From a checkpoint of a small transformer trained on Wikipedia: width 256.
MLP neurons of a small language model. Each row is named by its layer, matrix (up: input weights) and neuron, and shows model dimensions 0-127. Each number is 50 + 15 x the weight over its row's rms, rounded and kept within 0 to 99.
After each neuron's rows, "fires on" lists the tokens most often at its 100 highest values on Wikipedia text that the model never trained on.

L5.up367:62 53 56 61 50 47 46 31 41 99 71 43 56 82 55 45 49 73 43 52 74 43 37 41 70 38 57 49 39 48 21 51 43 64 45 46 51 55 55 70 62 35 66 63 20 69 50 57 24 53 70 59 53 45 35 59 44 56 47 33 37 17 11 40 65 39 51 45 57 34 46 65 33 36 36 62 67 47 43 75 48 58 59 55 55 38 58 76 46 59 68 55 49 47 28 32 40 35 54 61 72 70 40 57 43 28 59 35 28 42 53 41 41 53 58 47 68 49 58 43 50 37 68 60 41 57 39 42
fires on: ",", " of", "on", ":", " both"

L5.up361:62 69 36 90 39 18 50 74 38 56 79 55 33 59 63 27 31 82 80 63 38 71 43 70 39 41 60 42 17 28 79 42 46 54 69 16 45 38 53 42 51 42 71 59 45 56 55 43 47 73 45 37 62 67 55 89 40 48 36 63 52 49 48 68 41 25 50 40 50 58 58 56 49 36 71 60 63 66 55 48 46 64 68 25 71 35 35 28 46 62 44 53 26 53 51 67 33 49 32 67 49 63 54 26 57 47 57 54 64 47 48 41 69 60 43 61 69 30 54 29 78 80 55 44 24 62 54 43
fires on: "ed", "===\n\n", "ing", " him", "==\n\n", "s"

L5.up377:68 47 48 48 41 24 56 39 38 63 45 43 51 57 74 48 69 40 50 68 36 55 63 06 66 69 47 35 74 32 38 26 46 52 56 55 18 50 44 49 21 59 45 58 22 48 49 63 28 70 55 28 35 29 56 60 20 53 53 60 44 46 61 29 35 49 71 39 44 37 54 44 55 65 60 54 10 53 57 22 38 41 27 47 39 57 34 54 64 66 23 24 20 44 62 47 28 26 38 58 60 51 77 21 61 81 43 34 35 75 87 53 65 65 43 54 71 53 75 53 53 51 59 24 66 61 41 31
fires on: "y", "i", "e", " e", "el", "ate"

L5.up71:60 37 51 31 75 43 13 52 43 52 75 22 74 37 64 45 58 51 66 18 48 71 42 52 38 53 37 59 56 17 59 24 15 88 27 51 56 28 74 73 30 79 52 59 50 48 22 67 61 54 60 37 45 52 62 59 46 52 43 37 60 56 51 60 62 55 33 44 45 58 60 49 35 25 62 39 60 48 30 60 52 67 28 44 62 38 47 50 34 65 36 65 82 78 57 68 50 72 32 59 52 43 43 57 36 46 42 34 29 55 40 51 35 56 64 51 54 43 53 41 38 48 21 38 51 43 72 28
fires on: "y", "ed", "w", " U", "-"

L5.up366:55 72 58 90 66 60 47 99 42 25 51 34 38 62 62 44 75 47 29 75 51 54 27 44 50 68 30 62 50 58 54 81 17 53 41 57 48 57 41 44 44 88 26 61 61 53 40 56 50 81 57 50 57 64 53 40 72 53 59 47 65 36 62 56 35 47 48 37 31 69 72 27 64 49 47 42 46 78 62 41 57 59 46 33 61 61 59 47 43 49 67 54 50 43 52 28 42 61 77 28 72 74 45 31 19 28 40 65 63 46 17 50 51 73 41 60 82 53 45 64 59 67 53 54 38 52 64 46
fires on: "ill", "ow", "ant", "en", "all", "ber"

L5.up437:82 69 63 45 55 64 27 60 44 36 46 17 37 61 71 50 37 69 59 81 23 61 42 37 66 31 68 51 71 39 23 64 54 62 26 42 60 66 53 56 79 75 46 58 47 82 62 52 60 58 72 47 42 55 72 51 58 48 40 54 31 77 48 51 31 57 52 29 38 61 60 30 32 46 40 52 54 52 48 68 51 72 66 56 58 58 63 46 50 47 76 47 65 53 55 60 79 50 41 37 61 60 24 51 31 83 53 48 56 37 48 72 47 63 40 73 71 33 63 56 55 73 54 47 52 27 56 42
fires on: " and", " by", " of", "ong", " from"

L5.up243:40 48 42 47 63 46 43 32 39 57 70 40 59 81 56 75 42 66 46 35 43 47 47 32 41 40 37 80 53 53 57 60 48 55 40 40 06 17 43 29 66 38 59 54 21 52 37 42 55 65 60 72 47 57 58 47 61 63 46 46 60 63 28 51 20 63 38 65 43 43 45 75 37 48 66 42 41 40 57 46 62 31 11 55 45 53 57 31 47 67 65 28 46 35 56 48 40 65 48 55 49 33 55 58 26 50 46 47 65 44 57 48 71 62 36 57 33 57 47 71 20 59 53 39 40 67 55 59
fires on: ",", "ur", "re", " |"

L5.up400:50 68 51 77 53 59 36 48 55 62 73 75 60 69 56 57 48 44 66 71 26 30 55 63 42 51 50 61 35 45 63 50 51 75 58 76 59 68 34 28 45 53 41 39 50 27 60 47 38 75 59 52 43 68 54 77 30 57 75 58 45 27 65 44 39 63 42 60 89 31 49 44 53 76 61 41 58 46 61 67 33 53 49 58 60 47 51 18 71 54 49 69 66 58 74 68 66 45 40 77 39 35 39 60 38 66 43 58 39 34 36 51 44 42 43 35 67 48 45 51 49 59 30 23 67 36 80 22
fires on: " and", " a", "ing", "ed"

L5.up590:34 54 45 35 46 81 84 55 58 42 49 23 73 63 59 10 64 79 64 39 33 65 41 32 52 61 41 23 46 58 52 59 32 61 42 47 58 59 37 52 30 37 46 82 26 77 51 71 32 45 27 61 31 41 53 81 54 42 82 45 50 59 48 59 62 78 54 49 64 64 33 60 44 65 42 51 12 38 48 34 39 61 38 34 55 54 60 68 54 66 43 39 54 46 64 72 28 59 53 37 53 32 50 59 41 29 48 50 77 57 81 41 69 49 60 68 49 48 33 79 49 69 81 35 38 39 40 53
fires on: " –", " and", "v", "3", " &"

L5.up614:71 61 32 47 46 45 59 43 37 60 32 38 22 51 59 57 54 55 68 30 70 50 44 69 67 23 56 72 48 62 35 50 25 81 58 34 24 82 44 20 62 44 61 51 35 35 22 37 37 65 43 38 41 51 45 47 41 23 84 76 41 48 53 60 50 43 54 69 41 44 56 41 54 56 45 52 54 51 62 53 73 63 64 39 51 44 56 35 52 49 44 41 39 61 61 64 24 33 40 32 53 47 57 53 63 50 69 53 43 46 50 42 57 85 40 76 27 80 69 33 67 31 24 47 39 51 29 56
fires on: "-", "ed", "ered", "id", "is", "ig"

L5.up508:42 43 76 44 46 51 22 40 80 68 36 36 74 68 55 33 48 55 77 35 35 51 32 43 39 63 76 52 50 41 46 77 41 58 58 51 44 68 63 57 61 35 55 65 10 43 55 66 46 44 72 47 25 50 81 39 65 56 49 50 33 54 60 44 76 56 54 35 42 47 46 43 43 28 51 56 56 46 52 56 30 33 52 58 51 36 45 24 56 58 40 84 32 75 39 59 38 72 33 66 27 81 61 41 33 54 49 56 27 49 74 22 22 62 37 69 25 60 59 71 34 47 66 25 50 45 46 32
fires on: " ", "ur", " le", "av", " r", "ou"

L5.up513:81 52 45 54 51 40 54 52 57 40 43 56 49 50 45 77 39 46 50 14 43 21 24 26 71 43 80 30 52 50 42 47 64 76 51 47 62 80 46 67 39 57 49 48 53 70 64 37 54 62 50 64 46 49 46 54 39 53 38 55 27 57 58 36 34 41 23 42 69 53 41 41 36 34 58 05 56 46 51 36 56 27 56 55 48 74 17 51 39 70 36 48 40 48 40 71 52 65 46 31 72 40 12 49 65 39 53 68 33 58 72 44 35 56 36 71 61 72 56 36 43 51 58 29 45 54 42 46
fires on: "at", "iet", "et", "ad", "on"

L5.up528:35 60 33 03 46 54 51 49 71 50 43 12 43 46 60 29 73 54 43 55 63 36 33 62 58 34 67 69 45 50 52 36 39 36 56 53 65 53 42 55 66 57 63 55 11 35 42 53 28 72 43 54 63 61 62 49 66 28 99 31 33 61 43 45 54 42 13 68 69 32 46 45 41 77 46 44 14 39 65 61 59 69 30 26 50 36 61 58 50 57 46 37 64 47 44 68 74 76 61 25 70 74 56 45 63 42 41 36 49 52 35 65 41 63 72 59 48 61 48 64 65 47 93 35 39 22 60 32
fires on: "ed", "ered", "ated", "it", "ent", "old"

L5.up532:65 60 25 13 61 77 57 62 51 59 32 40 53 35 59 41 59 18 55 41 36 67 30 48 55 51 36 54 31 49 67 88 65 50 70 23 73 49 58 53 77 88 48 67 58 39 25 78 48 61 63 64 45 70 47 42 57 40 50 56 48 44 59 64 44 32 45 49 45 39 70 68 40 39 56 32 30 67 43 49 67 74 56 51 38 56 63 93 21 37 52 41 55 65 57 61 32 41 39 29 53 73 35 36 54 42 45 50 58 36 52 50 40 38 43 10 59 60 58 46 40 52 56 76 50 19 60 84
fires on: " was", "ite", "ver", " name", " pro", " show"

L5.up651:68 29 58 53 43 22 64 48 00 43 42 78 54 66 44 49 40 42 79 59 48 60 49 59 48 70 57 22 36 39 84 54 41 50 58 23 40 38 47 38 48 45 50 54 60 70 40 37 55 68 44 61 74 40 46 57 55 56 31 37 50 59 34 59 18 29 60 57 49 57 88 45 47 52 58 44 36 57 39 55 46 46 26 52 46 53 21 43 60 50 69 27 59 52 42 57 55 32 48 44 63 57 48 61 53 53 52 84 73 45 88 90 25 29 51 45 55 53 46 38 45 52 47 21 47 67 35 45
fires on: " an", "if", "ir", "man"

L5.up492:46 56 57 65 45 58 28 45 40 42 43 35 74 61 75 61 43 47 42 51 38 25 53 45 51 31 74 58 55 28 27 61 78 31 48 44 51 78 31 60 31 31 49 43 23 43 64 71 12 49 54 46 53 34 61 49 69 56 46 58 67 41 25 36 43 39 42 80 48 48 42 45 25 47 59 47 59 49 59 69 62 41 42 70 65 49 47 48 56 51 65 31 68 52 38 52 60 98 71 41 41 25 18 89 54 64 62 54 41 42 61 79 69 54 53 27 14 51 59 49 59 64 71 53 33 46 68 57
fires on: "ly", "et", "very", "ic", "er", "ir"

L5.up578:27 55 60 29 51 61 56 75 48 48 42 61 69 46 58 54 54 38 62 92 23 37 67 64 54 53 30 52 53 38 38 31 48 60 53 26 52 49 38 53 51 34 66 39 55 71 52 52 51 88 38 41 45 40 35 56 38 59 52 54 62 38 42 58 44 47 09 35 45 50 64 40 51 45 50 43 45 72 51 55 69 22 37 62 45 80 29 24 67 42 45 46 42 39 36 70 46 58 67 47 61 50 50 22 45 65 65 62 63 53 56 41 41 19 78 68 52 48 06 66 56 25 90 57 55 55 49 75
fires on: "|\n", "im", "\n\n", "i", "ang", "ult"

L5.up206:39 69 49 51 30 28 33 72 55 50 52 51 81 72 47 59 40 55 37 53 52 50 51 48 34 54 59 72 59 39 22 46 54 53 59 53 57 66 49 59 62 58 28 84 31 58 55 36 51 44 55 34 30 70 38 46 45 60 45 73 53 43 52 31 51 43 35 63 36 53 74 24 37 71 64 41 47 40 55 62 63 32 51 51 54 77 42 33 44 60 63 41 55 51 24 50 38 55 30 60 80 48 58 27 46 23 41 52 65 70 37 55 57 63 41 72 63 54 57 37 55 50 74 73 34 21 36 58
fires on: ",", "at", ":", "t", " with", "et"

L5.up446:64 55 72 21 43 25 50 70 73 23 56 52 62 63 39 69 82 44 48 80 42 66 31 41 62 55 39 50 35 74 60 50 72 46 57 37 65 66 16 32 54 69 17 47 37 60 51 71 65 31 51 66 49 70 28 43 46 45 52 20 52 54 33 45 50 64 51 21 74 59 50 38 48 61 31 43 57 71 53 72 42 70 55 43 45 33 28 51 49 41 52 45 34 57 56 67 01 66 74 52 42 48 73 52 42 44 81 33 34 82 32 63 68 69 72 30 59 45 39 84 51 38 59 68 46 42 37 47
fires on: "e", "t", " e", " and", " Re"

L5.up29:48 58 50 41 46 49 69 23 30 50 64 38 47 33 54 47 32 60 59 60 44 43 20 43 58 40 63 32 46 62 24 51 32 40 61 56 63 71 55 57 68 59 62 35 70 55 17 66 51 73 43 67 52 73 72 27 34 59 37 95 34 69 63 61 31 39 30 39 60 37 74 65 71 29 39 71 47 67 54 51 56 30 67 41 30 62 42 47 28 27 47 63 68 25 41 48 57 64 38 62 48 45 61 70 31 96 33 57 51 84 52 44 49 48 41 37 61 45 70 46 45 65 53 47 60 57 53 70
fires on: "-", "n", "che", "z", "el", " l"

L5.up644:66 39 40 63 67 44 42 55 51 38 52 80 27 48 67 19 78 71 43 45 38 48 76 69 49 52 56 66 62 48 28 67 71 61 49 58 45 34 16 22 71 59 49 56 82 37 51 47 29 51 53 38 55 61 32 37 55 66 76 46 29 56 48 54 62 57 48 71 39 56 59 06 34 49 68 61 66 39 52 33 40 53 66 46 52 53 69 59 47 54 54 60 40 48 51 41 71 61 40 47 62 49 17 33 42 47 32 20 55 59 46 64 66 47 50 62 43 47 34 62 44 63 49 41 60 52 44 39
fires on: " th", "er", " on", " of", "ime"

L5.up734:56 41 46 48 45 77 49 44 39 64 64 56 52 38 58 63 24 79 66 47 40 50 59 33 81 57 48 49 56 44 39 58 55 51 65 07 60 59 32 66 78 43 42 50 54 52 47 20 60 65 60 55 56 59 52 34 55 45 56 37 61 45 29 57 55 71 54 51 66 61 45 67 92 50 45 49 19 66 52 42 69 44 47 53 36 58 49 56 43 70 78 47 47 39 24 61 21 50 40 19 47 49 56 90 52 44 72 64 38 38 72 64 25 62 59 46 62 62 68 57 62 40 42 28 44 69 63 45
fires on: ",", " public", "),"

L5.up153:78 40 47 34 41 60 79 71 39 47 49 34 40 57 52 54 46 40 60 52 43 61 60 35 41 36 59 37 48 62 48 32 78 62 40 45 29 68 69 63 63 60 35 60 43 36 64 62 96 38 38 60 16 29 47 66 50 60 56 50 62 55 37 49 37 54 55 43 39 64 55 52 50 66 45 39 55 48 53 26 55 36 16 73 41 54 65 57 62 53 43 76 53 47 82 58 29 67 54 37 66 56 45 47 16 40 72 43 64 73 49 48 57 54 44 51 21 12 44 62 58 54 75 22 80 37 59 54
fires on: " and", "ig", " &", " or"

L5.up399:63 62 83 67 57 32 35 68 64 49 42 34 71 43 67 54 52 62 35 36 66 46 72 18 71 27 52 41 77 31 73 60 64 57 46 60 34 58 44 54 42 61 42 41 50 75 28 53 61 65 79 51 47 42 24 39 24 70 59 47 59 54 73 62 35 46 41 48 60 55 74 63 44 81 43 35 60 46 58 69 61 79 40 42 64 55 54 24 51 52 71 31 31 32 50 75 67 55 63 70 50 50 58 63 43 53 52 28 15 41 63 52 49 62 47 59 53 42 69 57 38 51 37 44 48 56 44 37
fires on: "ac", "ec", "c", "on", " ac"

L5.up169:52 48 58 63 53 34 51 88 15 67 40 62 28 67 74 29 49 62 50 37 45 14 49 34 66 22 52 51 70 64 60 47 47 54 34 43 40 71 58 51 59 33 53 53 74 26 52 53 44 58 48 39 79 62 48 53 57 53 50 38 54 48 26 58 43 70 39 41 47 36 56 36 66 75 85 55 61 52 30 40 54 31 66 37 55 97 54 38 38 57 30 46 54 41 45 68 41 47 59 47 88 55 53 25 49 39 76 58 54 73 52 17 80 55 27 15 62 22 57 47 62 59 55 45 61 54 44 67
fires on: "om", "er", "im", "oc", "ul", "am"

L5.up273:52 59 75 12 47 51 31 54 64 47 55 29 41 41 29 55 37 47 64 30 72 70 33 65 45 58 33 37 27 69 68 80 71 57 81 40 21 73 60 47 53 45 52 66 66 57 46 55 66 44 57 74 32 59 70 50 50 57 53 67 61 52 57 42 45 68 45 54 46 49 71 64 51 33 60 32 53 70 29 45 57 47 58 35 55 52 43 21 47 40 36 54 78 71 37 38 37 73 25 78 24 70 51 46 57 65 50 63 46 70 30 48 61 46 34 56 44 36 60 66 37 30 29 54 60 57 60 66
fires on: "ur", " and", "up", "ak", "ut", "or"

L5.up240:43 57 51 29 56 37 65 50 51 66 53 46 47 41 32 63 53 63 90 45 46 43 60 63 58 62 58 45 42 70 32 35 66 37 44 42 55 43 31 64 51 38 54 28 49 85 36 64 33 57 33 52 59 54 39 37 41 29 99 57 29 29 37 59 48 38 30 47 51 34 51 57 40 31 48 59 58 57 41 58 70 42 77 55 65 51 46 60 18 63 56 45 49 52 41 52 76 27 46 13 50 46 36 45 45 45 60 46 58 39 40 46 55 61 50 56 57 41 63 53 31 45 40 23 47 59 77 36
fires on: " s", " rem", " cont", "f", "et", "-"

L5.up101:81 43 50 52 34 49 66 45 55 42 49 16 45 47 57 57 78 51 53 32 41 59 71 36 90 82 57 58 52 82 44 48 24 57 47 44 56 58 59 31 52 31 51 48 19 46 45 77 52 57 28 74 23 35 43 53 52 54 64 52 60 47 38 37 35 52 62 58 52 49 19 48 48 46 47 36 45 74 62 25 54 46 29 50 63 75 37 64 54 45 42 42 42 45 41 36 57 58 50 75 69 43 63 67 43 65 64 58 75 67 46 53 53 42 46 45 52 51 67 55 27 71 32 43 55 42 55 67
fires on: "ate", "ie", " De", "a", " rele", "e"

L5.up428:54 58 42 52 51 50 66 53 44 45 56 59 63 40 56 27 65 33 71 48 54 57 60 65 44 56 80 49 35 60 32 76 73 29 76 33 52 31 43 35 52 48 23 77 01 57 60 71 62 59 56 31 51 61 37 58 49 49 32 38 35 48 41 52 44 56 35 42 38 38 58 59 34 68 46 49 43 71 44 61 66 49 47 37 45 43 13 56 74 33 72 25 42 57 66 68 45 47 37 50 58 34 44 42 37 72 52 50 53 54 51 35 27 49 38 63 41 49 48 37 29 39 32 72 54 51 57 34
fires on: "\n", "im", ",", "\n\n", " s", ";\n"

L5.up551:48 67 15 35 63 45 39 78 67 60 56 38 58 51 25 65 56 35 38 71 45 53 70 22 46 67 54 66 26 27 59 56 33 45 72 38 54 49 60 24 54 84 52 69 72 65 26 66 49 54 26 41 52 46 57 57 59 60 60 70 48 50 44 40 38 32 50 56 55 34 54 06 63 43 65 48 57 52 11 28 66 64 77 65 61 43 38 44 38 37 45 68 27 58 46 59 61 49 55 46 45 45 29 96 59 35 33 47 43 63 15 27 63 53 55 45 44 65 35 42 52 62 41 36 38 58 38 56
fires on: "at", "m", "as", "v", "ail", "z"

L5.up452:57 38 57 59 42 63 46 62 59 48 44 97 51 69 53 49 47 65 92 60 50 66 66 41 25 52 52 59 72 50 38 23 50 41 37 51 41 62 53 21 54 35 28 33 55 43 73 55 57 62 48 53 50 52 64 43 29 17 69 47 63 65 30 47 35 43 58 67 58 29 43 64 83 60 76 60 23 52 60 47 74 56 27 46 69 37 59 31 73 49 41 37 78 29 38 53 43 41 50 88 42 65 45 17 39 50 82 52 44 59 64 68 45 54 43 39 74 37 50 56 74 42 58 63 34 81 31 55
fires on: " he", "I", " I", "v", " He", "-s"

L5.up2:35 88 49 69 66 53 31 46 36 55 34 34 75 67 44 37 42 55 52 57 66 44 33 65 45 51 38 54 71 37 99 34 72 48 31 61 61 22 43 72 27 60 62 39 14 63 29 36 43 73 52 28 49 63 49 61 37 57 52 37 62 66 51 46 52 58 68 34 46 41 61 64 13 48 46 34 41 50 61 36 61 66 44 50 63 75 40 58 49 50 61 62 70 35 74 54 42 50 27 49 69 40 68 64 49 39 54 59 52 51 49 54 73 39 86 55 54 44 38 36 42 33 55 66 44 45 62 18
fires on: " her", " his", "ad", "op", " sur"

L5.up402:26 52 29 29 48 40 46 58 51 52 44 33 55 55 68 29 47 48 44 65 66 37 46 60 89 78 48 55 42 53 55 50 44 80 77 46 51 34 56 29 70 64 65 64 26 62 89 59 48 36 64 50 48 34 50 44 45 61 49 46 43 61 53 59 51 30 53 56 44 63 46 82 67 62 60 73 37 11 63 52 62 48 42 83 61 37 57 25 32 60 86 41 33 49 50 70 58 35 71 63 30 59 38 44 37 34 44 49 59 58 40 44 40 49 52 55 60 65 62 59 62 57 45 34 15 60 61 32
fires on: "-", ".", ":", ",", " met", "oin"

L5.up137:46 67 53 29 27 45 44 64 35 49 33 28 45 47 62 54 55 33 51 57 36 21 52 62 45 61 42 48 55 26 60 37 43 63 44 69 45 31 44 82 37 67 58 74 21 55 63 52 25 35 64 49 89 59 43 32 34 36 50 46 64 15 20 55 79 50 26 44 69 65 46 58 66 59 55 55 68 66 28 62 62 54 66 50 58 41 42 54 47 66 35 49 58 42 59 35 49 60 65 30 37 59 69 46 29 54 55 28 53 52 52 21 36 41 64 57 60 50 92 23 45 49 52 60 40 51 69 30
fires on: " M", " D", " No", " Ed", " S"

L5.up650:52 59 29 45 71 48 61 55 34 54 52 63 76 43 64 26 60 54 40 95 56 49 72 49 67 26 69 32 33 25 42 69 24 29 54 72 36 34 60 67 69 64 41 46 64 54 34 25 46 43 87 20 26 37 94 41 36 61 30 44 48 51 58 26 46 38 60 60 60 31 41 53 49 70 55 69 47 53 55 61 53 35 54 80 41 44 54 40 40 40 44 66 58 42 72 59 20 64 59 55 53 33 99 62 46 54 52 48 62 64 72 21 50 48 38 44 49 72 52 53 53 44 33 55 71 66 68 61
fires on: " pro", "re", " New", " fl"

L5.up604:52 70 43 38 43 51 58 92 58 41 40 69 64 79 58 31 22 61 52 79 38 57 73 55 33 63 56 59 32 61 48 60 63 43 38 23 30 47 63 22 50 50 51 41 31 51 80 68 48 37 56 45 62 61 58 42 55 64 56 57 67 54 63 25 47 43 64 57 60 76 83 67 47 62 78 45 57 59 49 53 78 64 24 44 42 38 26 65 67 45 34 69 33 52 74 75 44 60 36 47 44 54 60 40 50 48 69 73 16 54 48 48 60 72 49 37 54 02 43 71 66 34 56 19 60 69 61 63
fires on: " he", " and", " an", " a", "."

L5.up36:46 50 30 50 60 24 56 36 48 59 75 64 67 43 57 41 73 46 44 52 62 68 49 27 54 64 54 65 65 58 26 48 72 62 36 39 50 29 54 71 46 45 40 68 48 52 66 18 53 54 64 62 98 73 52 58 28 43 35 44 28 68 45 50 72 60 29 53 55 43 40 50 69 57 63 47 40 94 15 51 45 63 49 43 56 42 40 35 26 44 69 75 57 65 71 59 41 53 78 73 39 51 41 60 50 43 49 27 47 50 37 56 45 40 45 54 21 56 26 50 38 60 30 36 65 27 44 68
fires on: " le", "l", "e", "il", "w"

L5.up375:63 47 47 23 60 52 53 56 46 56 54 50 41 55 29 23 14 39 41 65 23 66 50 42 42 14 37 52 54 45 51 64 44 33 41 52 61 57 46 48 68 42 35 35 64 63 49 61 21 51 62 43 33 36 59 62 29 58 41 60 63 34 14 49 48 75 55 74 66 66 47 53 44 63 17 27 75 50 64 73 50 54 59 89 19 08 42 34 24 31 35 32 54 41 63 80 35 64 26 56 51 38 46 46 46 34 30 73 31 55 64 60 52 05 35 46 48 30 67 43 36 70 44 43 44 50 59 45
fires on: "l", "c", "t", "u", "z"

L5.up404:46 41 66 50 44 09 58 81 66 67 38 33 55 42 28 53 31 38 67 44 31 64 55 17 59 42 48 41 57 70 28 48 63 19 56 57 55 46 41 51 29 46 40 42 49 84 34 52 54 77 75 99 47 54 27 52 61 77 59 44 54 43 51 31 68 49 30 53 43 48 65 46 64 49 64 52 17 48 67 35 66 45 30 45 56 53 27 51 68 52 44 24 60 49 35 50 40 17 45 40 65 60 38 35 48 54 44 53 47 53 54 63 48 33 38 28 39 65 71 28 26 30 42 26 54 72 51 54
fires on: " as", " when", ".", "ce", "ow", " time"

L5.up320:54 26 84 47 58 82 76 61 52 54 43 70 36 98 59 54 48 63 68 67 28 52 52 52 63 52 39 63 46 17 77 68 53 74 40 46 52 35 69 35 37 45 50 63 47 33 28 61 66 41 32 85 62 38 53 38 79 40 49 64 65 39 39 48 32 57 47 36 73 46 81 22 66 57 31 29 43 81 56 48 59 59 47 43 82 56 62 32 71 19 56 35 27 35 64 56 41 35 61 68 31 39 51 46 47 63 69 60 53 82 55 53 29 52 70 32 39 46 73 49 30 44 87 59 58 68 41 72
fires on: " and", "-", "'", "o", "ly"

L5.up401:49 57 62 45 51 40 72 23 54 66 32 45 69 62 55 80 53 57 77 33 60 42 71 52 74 51 64 50 84 35 55 62 41 76 57 51 53 36 38 27 46 45 30 52 39 64 39 51 43 46 45 57 43 67 62 74 46 55 45 78 76 45 22 29 15 45 38 45 66 67 35 00 68 53 46 48 23 50 74 69 58 35 61 53 54 63 63 76 58 28 34 62 41 44 37 53 73 63 55 35 52 45 47 59 32 32 64 60 10 46 34 38 24 50 56 50 36 44 70 57 46 44 40 47 61 50 46 35
fires on: "a", "y", " be", "ri", "ab", "oc"

L5.up208:75 30 49 39 22 63 57 54 49 72 44 71 40 49 57 65 69 53 64 53 41 47 27 04 59 66 14 83 37 60 46 47 44 66 49 66 40 46 30 32 52 67 58 26 39 46 68 99 38 38 47 64 39 56 30 58 69 60 75 66 41 33 54 40 52 59 56 34 50 46 74 36 34 41 63 32 56 39 45 62 44 60 46 54 30 30 31 56 55 29 57 47 62 54 52 21 50 35 22 56 61 34 45 37 46 28 60 23 53 34 54 48 46 36 69 67 46 74 62 97 53 56 57 45 54 54 65 59
fires on: "er", "ir", "le", "ime", ":"

L5.up660:62 68 64 50 46 38 64 45 53 66 60 77 76 77 44 62 57 31 29 54 39 56 72 74 54 39 57 40 41 27 62 43 67 62 59 52 74 45 82 36 26 53 20 45 50 43 47 35 27 46 64 88 62 48 42 53 31 15 47 39 32 13 51 47 55 46 42 43 73 72 38 32 62 50 42 40 44 33 59 38 48 53 26 48 35 62 79 64 65 35 50 40 59 40 43 57 48 60 58 50 52 21 53 44 55 71 63 53 39 58 31 28 26 60 53 33 71 67 57 44 43 56 51 24 31 78 33 47
fires on: " to", " is", " and"